config.yaml
n_layer: 21
d_model: 192
n_head: 12
n_kv_head: 12
head_dim: 32
d_mlp: 768
vocab_size: 2048
activation: "tanh_gelu"
norm: "layernorm"
norm_place: "pre"
norm_eps: 1e-06
positions: "learned"
qk_norm: false
attn_scale: 0.177
bias: "all"
tie_embeddings: true
parallel_block: false
init: "normal"
init_std_qkv: 0.0361
init_std_o: 0.00556
init_std_up: 0.0361
init_std_down: 0.00556
optimizer: "adamw"
lr: 0.0025
beta1: 0.95
beta2: 0.99
weight_decay: 0.099
lr_head: 0.00989
grad_clip: 0.5
warmup_steps: 536
schedule: "wsd"
decay_fraction: 0.887
decay_shape: "linear"
final_lr_fraction: 0.1
batch_tokens: 131072
seq_len: 1024
doc_mask: true
train_tokens: 595900000
steps: 4547
dataset: "wikipedia_en"
MLP neurons of a small language model. Each row is named by its layer, matrix (up: input weights) and neuron, and shows model dimensions 32-159. Each number is 200 + 30 x the weight over its row's rms, rounded and kept within 0 to 999.
After each neuron's rows, "fires on" lists the tokens most often at its 100 highest values on Wikipedia text that the model never trained on.

L13.up338,120,227,172,212,176,208,214,203,161,171,163,195,217,200,198,202,190,201,175,173,211,234,199,176,168,203,181,259,193,239,235,211,184,191,148,212,168,172,212,202,195,292,153,132,241,239,199,232,169,195,176,226,186,197,176,196,239,169,261,234,187,197,211,250,199,165,185,201,158,215,215,220,253,226,183,179,226,248,221,150,161,236,171,176,205,174,222,225,215,239,176,163,238,208,204,152,192,214,193,199,231,194,180,167,204,190,235,220,213,173,194,187,197,202,159,187,215,212,161,182,173,221,158,218,228,221,185,187
fires on: "s", "F", "ta", " June", "spect"

L13.up348,201,271,175,204,253,221,213,228,203,250,281,206,191,205,216,218,211,179,208,213,185,198,222,202,235,154,181,199,153,209,193,203,202,209,185,197,138,183,165,241,211,240,156,165,139,258,165,167,224,174,191,199,205,235,175,194,260,206,216,229,180,182,145,256,201,199,184,217,175,229,211,179,206,198,178,181,207,194,251,183,144,185,254,178,174,146,180,170,229,182,195,118,171,184,231,278,195,173,209,198,197,221,183,203,166,245,205,181,146,209,162,214,255,205,210,204,212,169,224,207,226,220,155,165,225,210,196,183
fires on: " it", " he", ",", " Th", "cent"

L8.up141,224,253,139,210,222,248,141,193,204,193,227,259,170,157,174,194,180,262,139,199,243,180,166,119,175,174,209,212,212,200,152,171,171,178,169,184,217,193,209,182,159,239,189,199,211,198,215,187,230,166,192,208,267,219,198,168,204,148,215,208,210,234,118,194,142,190,211,144,212,215,197,219,204,204,191,227,186,193,276,235,222,227,168,215,177,231,181,188,216,154,199,244,199,172,187,225,222,219,220,205,247,193,255,232,186,245,224,184,205,211,261,201,227,240,197,218,201,162,216,216,161,181,258,153,200,161,233,220
fires on: "r", "n", "an", " R", "lan", "-"

L12.up610,196,200,153,176,271,211,208,226,167,204,201,248,170,194,238,174,190,187,141,170,198,170,194,186,196,225,190,207,150,201,193,182,157,188,196,260,221,176,250,183,201,276,191,194,154,250,189,222,196,219,216,129,162,136,198,242,219,147,213,192,166,246,202,186,233,221,170,223,206,203,220,246,174,225,179,205,214,188,186,204,196,248,200,219,209,240,210,181,226,152,204,235,212,208,170,236,200,222,176,213,208,154,237,186,152,166,272,213,214,193,169,225,236,136,157,186,210,176,186,187,187,217,186,174,240,201,187,203
fires on: "r", "ev", "ov", "or", "ir"

L8.up571,176,208,155,191,217,218,205,181,176,187,149,236,223,170,214,187,199,222,198,175,185,190,218,191,202,183,185,179,140,199,180,227,199,226,184,211,226,194,254,255,249,236,197,184,156,202,203,244,151,152,177,227,232,267,218,163,256,221,205,195,144,231,236,210,183,201,162,243,219,217,201,224,226,193,241,260,163,192,231,203,190,200,219,187,131,268,181,193,195,190,250,212,173,90,225,166,230,173,211,174,229,205,188,216,203,206,273,214,153,209,190,215,151,149,185,169,183,204,214,172,192,187,198,186,177,203,217,193
fires on: "s", "le", "les", " time"

L11.up236,194,226,206,202,268,227,256,159,171,194,152,181,192,187,216,155,231,254,181,224,225,212,259,201,201,223,220,199,246,253,226,119,194,181,147,215,177,173,213,235,212,254,227,179,210,216,221,174,189,235,230,210,247,178,212,188,240,175,198,181,127,229,190,231,176,154,211,184,194,176,207,272,203,232,156,178,204,206,170,184,222,209,202,209,94,212,213,259,150,175,219,211,235,191,192,236,210,203,226,136,150,172,197,199,186,181,198,250,197,215,145,164,155,185,189,180,208,230,200,163,181,178,226,213,220,251,193,260
fires on: "ent", "er", "r", "w", "t", "end"

L16.up95,234,250,158,213,216,186,176,157,185,112,220,257,191,202,191,234,204,228,160,164,205,174,201,192,253,198,187,195,176,216,178,204,188,198,228,159,194,171,206,234,168,204,222,192,248,175,165,166,187,230,222,159,183,216,230,212,221,233,236,151,234,190,199,195,169,147,205,173,195,196,208,231,232,195,163,208,172,223,212,147,236,288,233,214,198,198,187,212,204,159,227,177,202,217,170,208,193,232,206,219,226,240,239,210,171,177,205,237,218,168,196,202,175,206,196,202,173,209,197,225,212,202,189,174,175,221,262,205
fires on: ".", "ra", "ten", " (1", " single", "round"

L7.up684,235,177,198,167,122,222,160,161,237,227,243,228,209,189,225,214,203,241,186,218,190,199,216,151,193,213,180,190,197,193,174,190,183,197,219,164,207,192,207,229,211,238,222,181,181,190,125,200,242,226,173,179,181,209,170,221,228,215,176,214,211,240,217,188,211,154,172,234,222,174,212,179,212,232,192,190,149,199,168,124,229,282,217,176,175,197,138,184,154,165,164,174,249,202,166,203,251,191,239,188,207,192,198,188,260,216,170,198,152,220,177,218,216,160,228,200,185,208,241,177,189,230,220,201,132,243,204,227
fires on: "t", "k", "ga", "od"

L11.up685,222,197,194,266,191,211,151,193,203,209,235,220,208,182,159,178,212,198,177,168,188,176,231,180,181,212,198,185,141,185,131,253,173,174,193,242,191,159,237,168,184,205,196,194,165,205,198,219,205,202,230,166,256,177,195,209,189,176,210,188,195,227,121,228,196,178,179,180,148,186,217,210,191,199,177,232,190,227,274,188,165,243,220,174,194,257,161,180,219,182,210,221,254,167,236,212,213,199,240,223,220,167,189,188,161,275,169,193,155,228,177,222,208,140,196,239,180,156,215,217,198,191,217,209,188,187,257,218
fires on: "l", "al", " Man", "an", "s", "r"

L8.up366,209,138,157,209,215,226,235,221,160,207,209,184,211,144,185,214,168,192,173,191,203,195,179,195,177,191,218,211,225,190,150,202,246,200,236,218,206,181,193,268,137,231,241,162,130,211,177,236,148,204,201,189,231,222,184,215,213,201,255,179,199,281,190,221,194,182,224,257,199,272,203,196,243,191,246,213,203,170,187,209,181,207,219,161,196,218,186,211,211,200,217,216,250,163,177,203,207,100,194,180,210,182,199,188,219,212,164,227,178,176,162,190,230,158,240,149,188,210,161,237,216,157,166,181,114,213,199,212
fires on: "s", " years", "ations", " ", " women"

L16.up428,171,259,222,188,208,226,193,198,191,207,196,227,211,211,251,188,182,183,215,182,187,221,197,161,204,170,173,224,187,220,210,173,188,190,237,227,194,190,228,192,167,248,177,168,175,245,209,170,143,165,174,207,216,214,223,238,216,229,197,208,199,215,236,158,261,190,150,163,145,218,239,191,207,197,200,263,204,195,214,207,113,250,201,183,215,218,141,180,186,232,203,200,246,174,260,171,213,214,218,222,173,198,228,189,181,243,177,228,170,120,185,267,158,215,220,196,198,184,210,217,168,210,217,218,180,199,263,238
fires on: "s", "z", "is", " |", ":", "ic"

L11.up84,229,216,169,254,216,219,172,161,189,156,211,204,161,141,215,241,230,188,176,190,222,232,225,164,199,219,174,190,236,162,192,186,190,204,148,235,235,173,185,176,213,250,194,197,211,227,181,220,191,187,205,254,155,153,201,182,225,182,211,207,161,212,209,267,180,192,210,176,192,184,229,206,296,237,186,149,186,224,191,157,113,266,177,125,243,248,173,187,165,166,174,184,266,146,176,183,201,201,222,193,232,214,197,184,193,200,176,248,229,156,161,176,180,221,193,147,149,216,192,217,160,207,230,211,187,229,231,211
fires on: " |", "ta", "ing", "ce", "s", "day"

L13.up545,207,221,196,209,184,241,210,200,204,210,236,193,216,165,217,183,224,189,199,239,199,140,223,155,216,148,201,174,227,205,200,225,240,232,198,188,164,207,240,159,205,198,193,196,202,225,190,254,160,143,202,208,162,195,226,155,200,195,169,198,182,162,189,228,225,214,199,210,223,179,220,236,208,165,174,185,124,233,168,188,185,194,216,224,144,244,186,245,97,158,227,179,169,237,246,149,198,173,222,159,229,187,210,223,234,225,178,181,159,218,235,167,211,124,197,172,209,183,208,172,205,224,186,164,215,167,159,178
fires on: "on", "ho", "po", "ad", "la", "in"

L5.up240,143,144,196,192,161,197,214,221,211,196,202,153,304,220,217,162,161,206,206,170,183,201,231,150,228,215,163,206,237,163,211,238,161,227,184,219,195,159,208,222,214,249,217,188,210,233,187,230,174,234,206,202,203,214,191,210,259,254,206,171,150,210,193,248,218,202,207,186,218,211,210,257,201,219,206,196,192,166,180,236,195,236,226,174,199,190,211,230,247,151,198,222,198,227,175,190,195,192,207,192,205,139,152,150,274,182,200,196,221,199,166,196,214,150,179,245,279,230,232,139,173,230,205,181,213,165,226,174
fires on: " of", "ive", " early", "ant", "ent"

L12.up249,209,178,217,185,206,216,219,224,159,198,197,191,158,158,238,174,256,215,223,243,182,196,259,191,183,226,186,204,232,225,253,223,227,211,176,171,172,169,217,195,242,219,161,186,237,225,174,199,192,212,223,225,211,179,176,189,217,187,216,185,197,175,194,276,215,228,181,139,172,173,228,210,202,168,183,143,163,217,200,169,165,217,175,195,211,164,187,226,191,244,214,159,213,224,169,213,177,185,178,203,227,228,225,213,198,191,247,210,190,182,134,226,164,156,163,147,192,259,183,186,174,247,191,221,238,252,234,217
fires on: "ta", "est", "\n", "i", "t", "spect"

L11.up199,234,205,216,206,178,180,195,186,137,154,174,205,231,247,183,177,248,191,199,226,157,226,207,164,243,185,193,130,218,229,248,189,167,196,182,215,164,181,232,171,222,182,205,190,190,161,205,213,163,215,203,180,209,193,224,181,223,217,220,153,208,192,215,214,270,222,160,224,258,247,201,239,214,212,222,235,181,193,229,164,170,229,198,221,244,131,262,241,232,186,139,161,194,185,169,185,235,179,183,179,224,195,180,224,227,169,189,214,184,175,212,171,197,223,203,219,216,203,275,145,184,241,207,126,175,257,239,207
fires on: ")", "),", ";", ");", "ur", "i"

L7.up602,188,156,178,174,167,232,203,162,253,223,211,196,239,224,231,169,237,240,233,200,186,190,158,188,186,196,200,227,217,202,232,226,200,210,209,229,189,186,210,206,189,216,212,203,226,202,191,253,166,177,249,173,223,171,188,224,185,176,203,173,186,204,188,203,174,201,185,198,193,197,261,262,151,193,186,237,167,216,304,226,155,198,227,180,230,224,252,169,189,178,222,191,204,213,210,213,213,207,200,168,190,180,215,266,206,225,189,180,163,180,231,230,163,179,261,161,261,251,205,197,193,205,232,188,128,168,196,153
fires on: "re", "age", "or", "ci", "é", "ro"

L12.up214,180,222,166,233,217,209,165,239,183,249,159,211,221,218,183,146,164,217,170,193,190,215,238,166,175,145,237,233,225,189,227,176,256,227,231,203,164,175,266,250,182,205,194,190,144,205,179,190,188,202,147,203,234,190,229,201,267,192,185,198,171,237,158,196,196,171,148,208,186,226,197,181,203,183,203,247,215,125,243,189,199,235,252,161,128,234,186,172,178,238,157,157,250,164,206,215,202,158,227,142,173,189,188,172,157,214,193,211,158,202,165,255,223,200,183,224,189,241,217,208,216,204,206,202,200,181,198,183
fires on: " of", ",", "s"

L11.up88,213,179,149,219,194,211,206,146,218,194,242,187,234,248,213,161,194,283,216,205,166,223,216,207,215,147,234,224,174,174,199,151,192,244,230,216,199,190,240,199,190,180,233,187,227,185,182,228,142,204,261,195,233,224,227,130,230,179,196,201,244,203,177,199,192,168,126,257,198,181,264,222,193,181,203,241,172,229,215,226,258,245,212,145,232,212,172,136,157,198,184,184,213,151,196,229,218,182,238,188,174,154,184,249,213,170,119,188,202,213,208,199,164,160,222,177,177,231,193,216,225,215,207,164,200,200,208,190
fires on: "or", "ty", "write", "ative", "ance", "ci"

L5.up384,152,184,184,229,202,224,216,198,159,216,203,152,236,227,266,176,222,201,153,242,202,163,218,182,233,149,171,217,265,222,183,177,199,195,182,165,163,172,215,224,205,208,148,208,196,218,196,270,199,188,167,231,174,171,177,207,211,254,178,199,152,218,170,270,207,191,238,213,184,206,203,215,180,204,206,162,161,194,185,232,170,244,195,155,206,223,195,200,236,225,118,213,241,206,152,226,202,166,225,181,177,159,206,173,198,216,160,165,175,208,145,181,217,189,196,190,216,252,194,77,184,207,198,200,186,173,234,218
fires on: "ant", "ing", "ent", "mb", "ity", "ist"

L14.up751,158,257,207,167,210,195,220,184,236,231,197,175,191,176,182,146,232,208,177,230,181,189,271,144,222,236,176,134,221,229,194,168,125,212,206,227,172,204,196,181,187,176,159,163,205,182,236,162,196,265,240,195,204,203,206,162,237,242,259,219,204,221,185,251,195,204,193,229,157,154,210,183,239,212,188,194,230,198,188,196,209,227,218,226,137,165,225,239,178,242,238,207,190,205,237,199,181,187,140,224,242,227,241,198,185,181,196,205,193,212,151,170,176,154,207,195,194,215,226,227,224,183,184,245,164,276,190,240
fires on: "th", "w", "lo", " sp", "unt", "er"

L18.up120,177,199,211,250,186,218,210,134,171,184,260,157,177,225,210,211,237,176,231,235,227,173,225,214,221,160,195,213,210,241,188,232,217,266,197,263,105,230,213,202,244,168,232,229,153,192,202,250,214,120,190,273,248,192,237,172,243,169,202,227,190,226,213,229,197,180,185,238,172,171,147,177,213,196,214,167,177,199,183,164,219,199,163,207,160,216,148,236,115,187,214,220,178,173,206,253,234,149,176,216,197,225,171,191,164,187,138,179,130,179,228,224,220,192,174,192,176,166,174,142,174,225,200,195,193,205,240,206
fires on: "ur", "ad", "ist", "on", "or"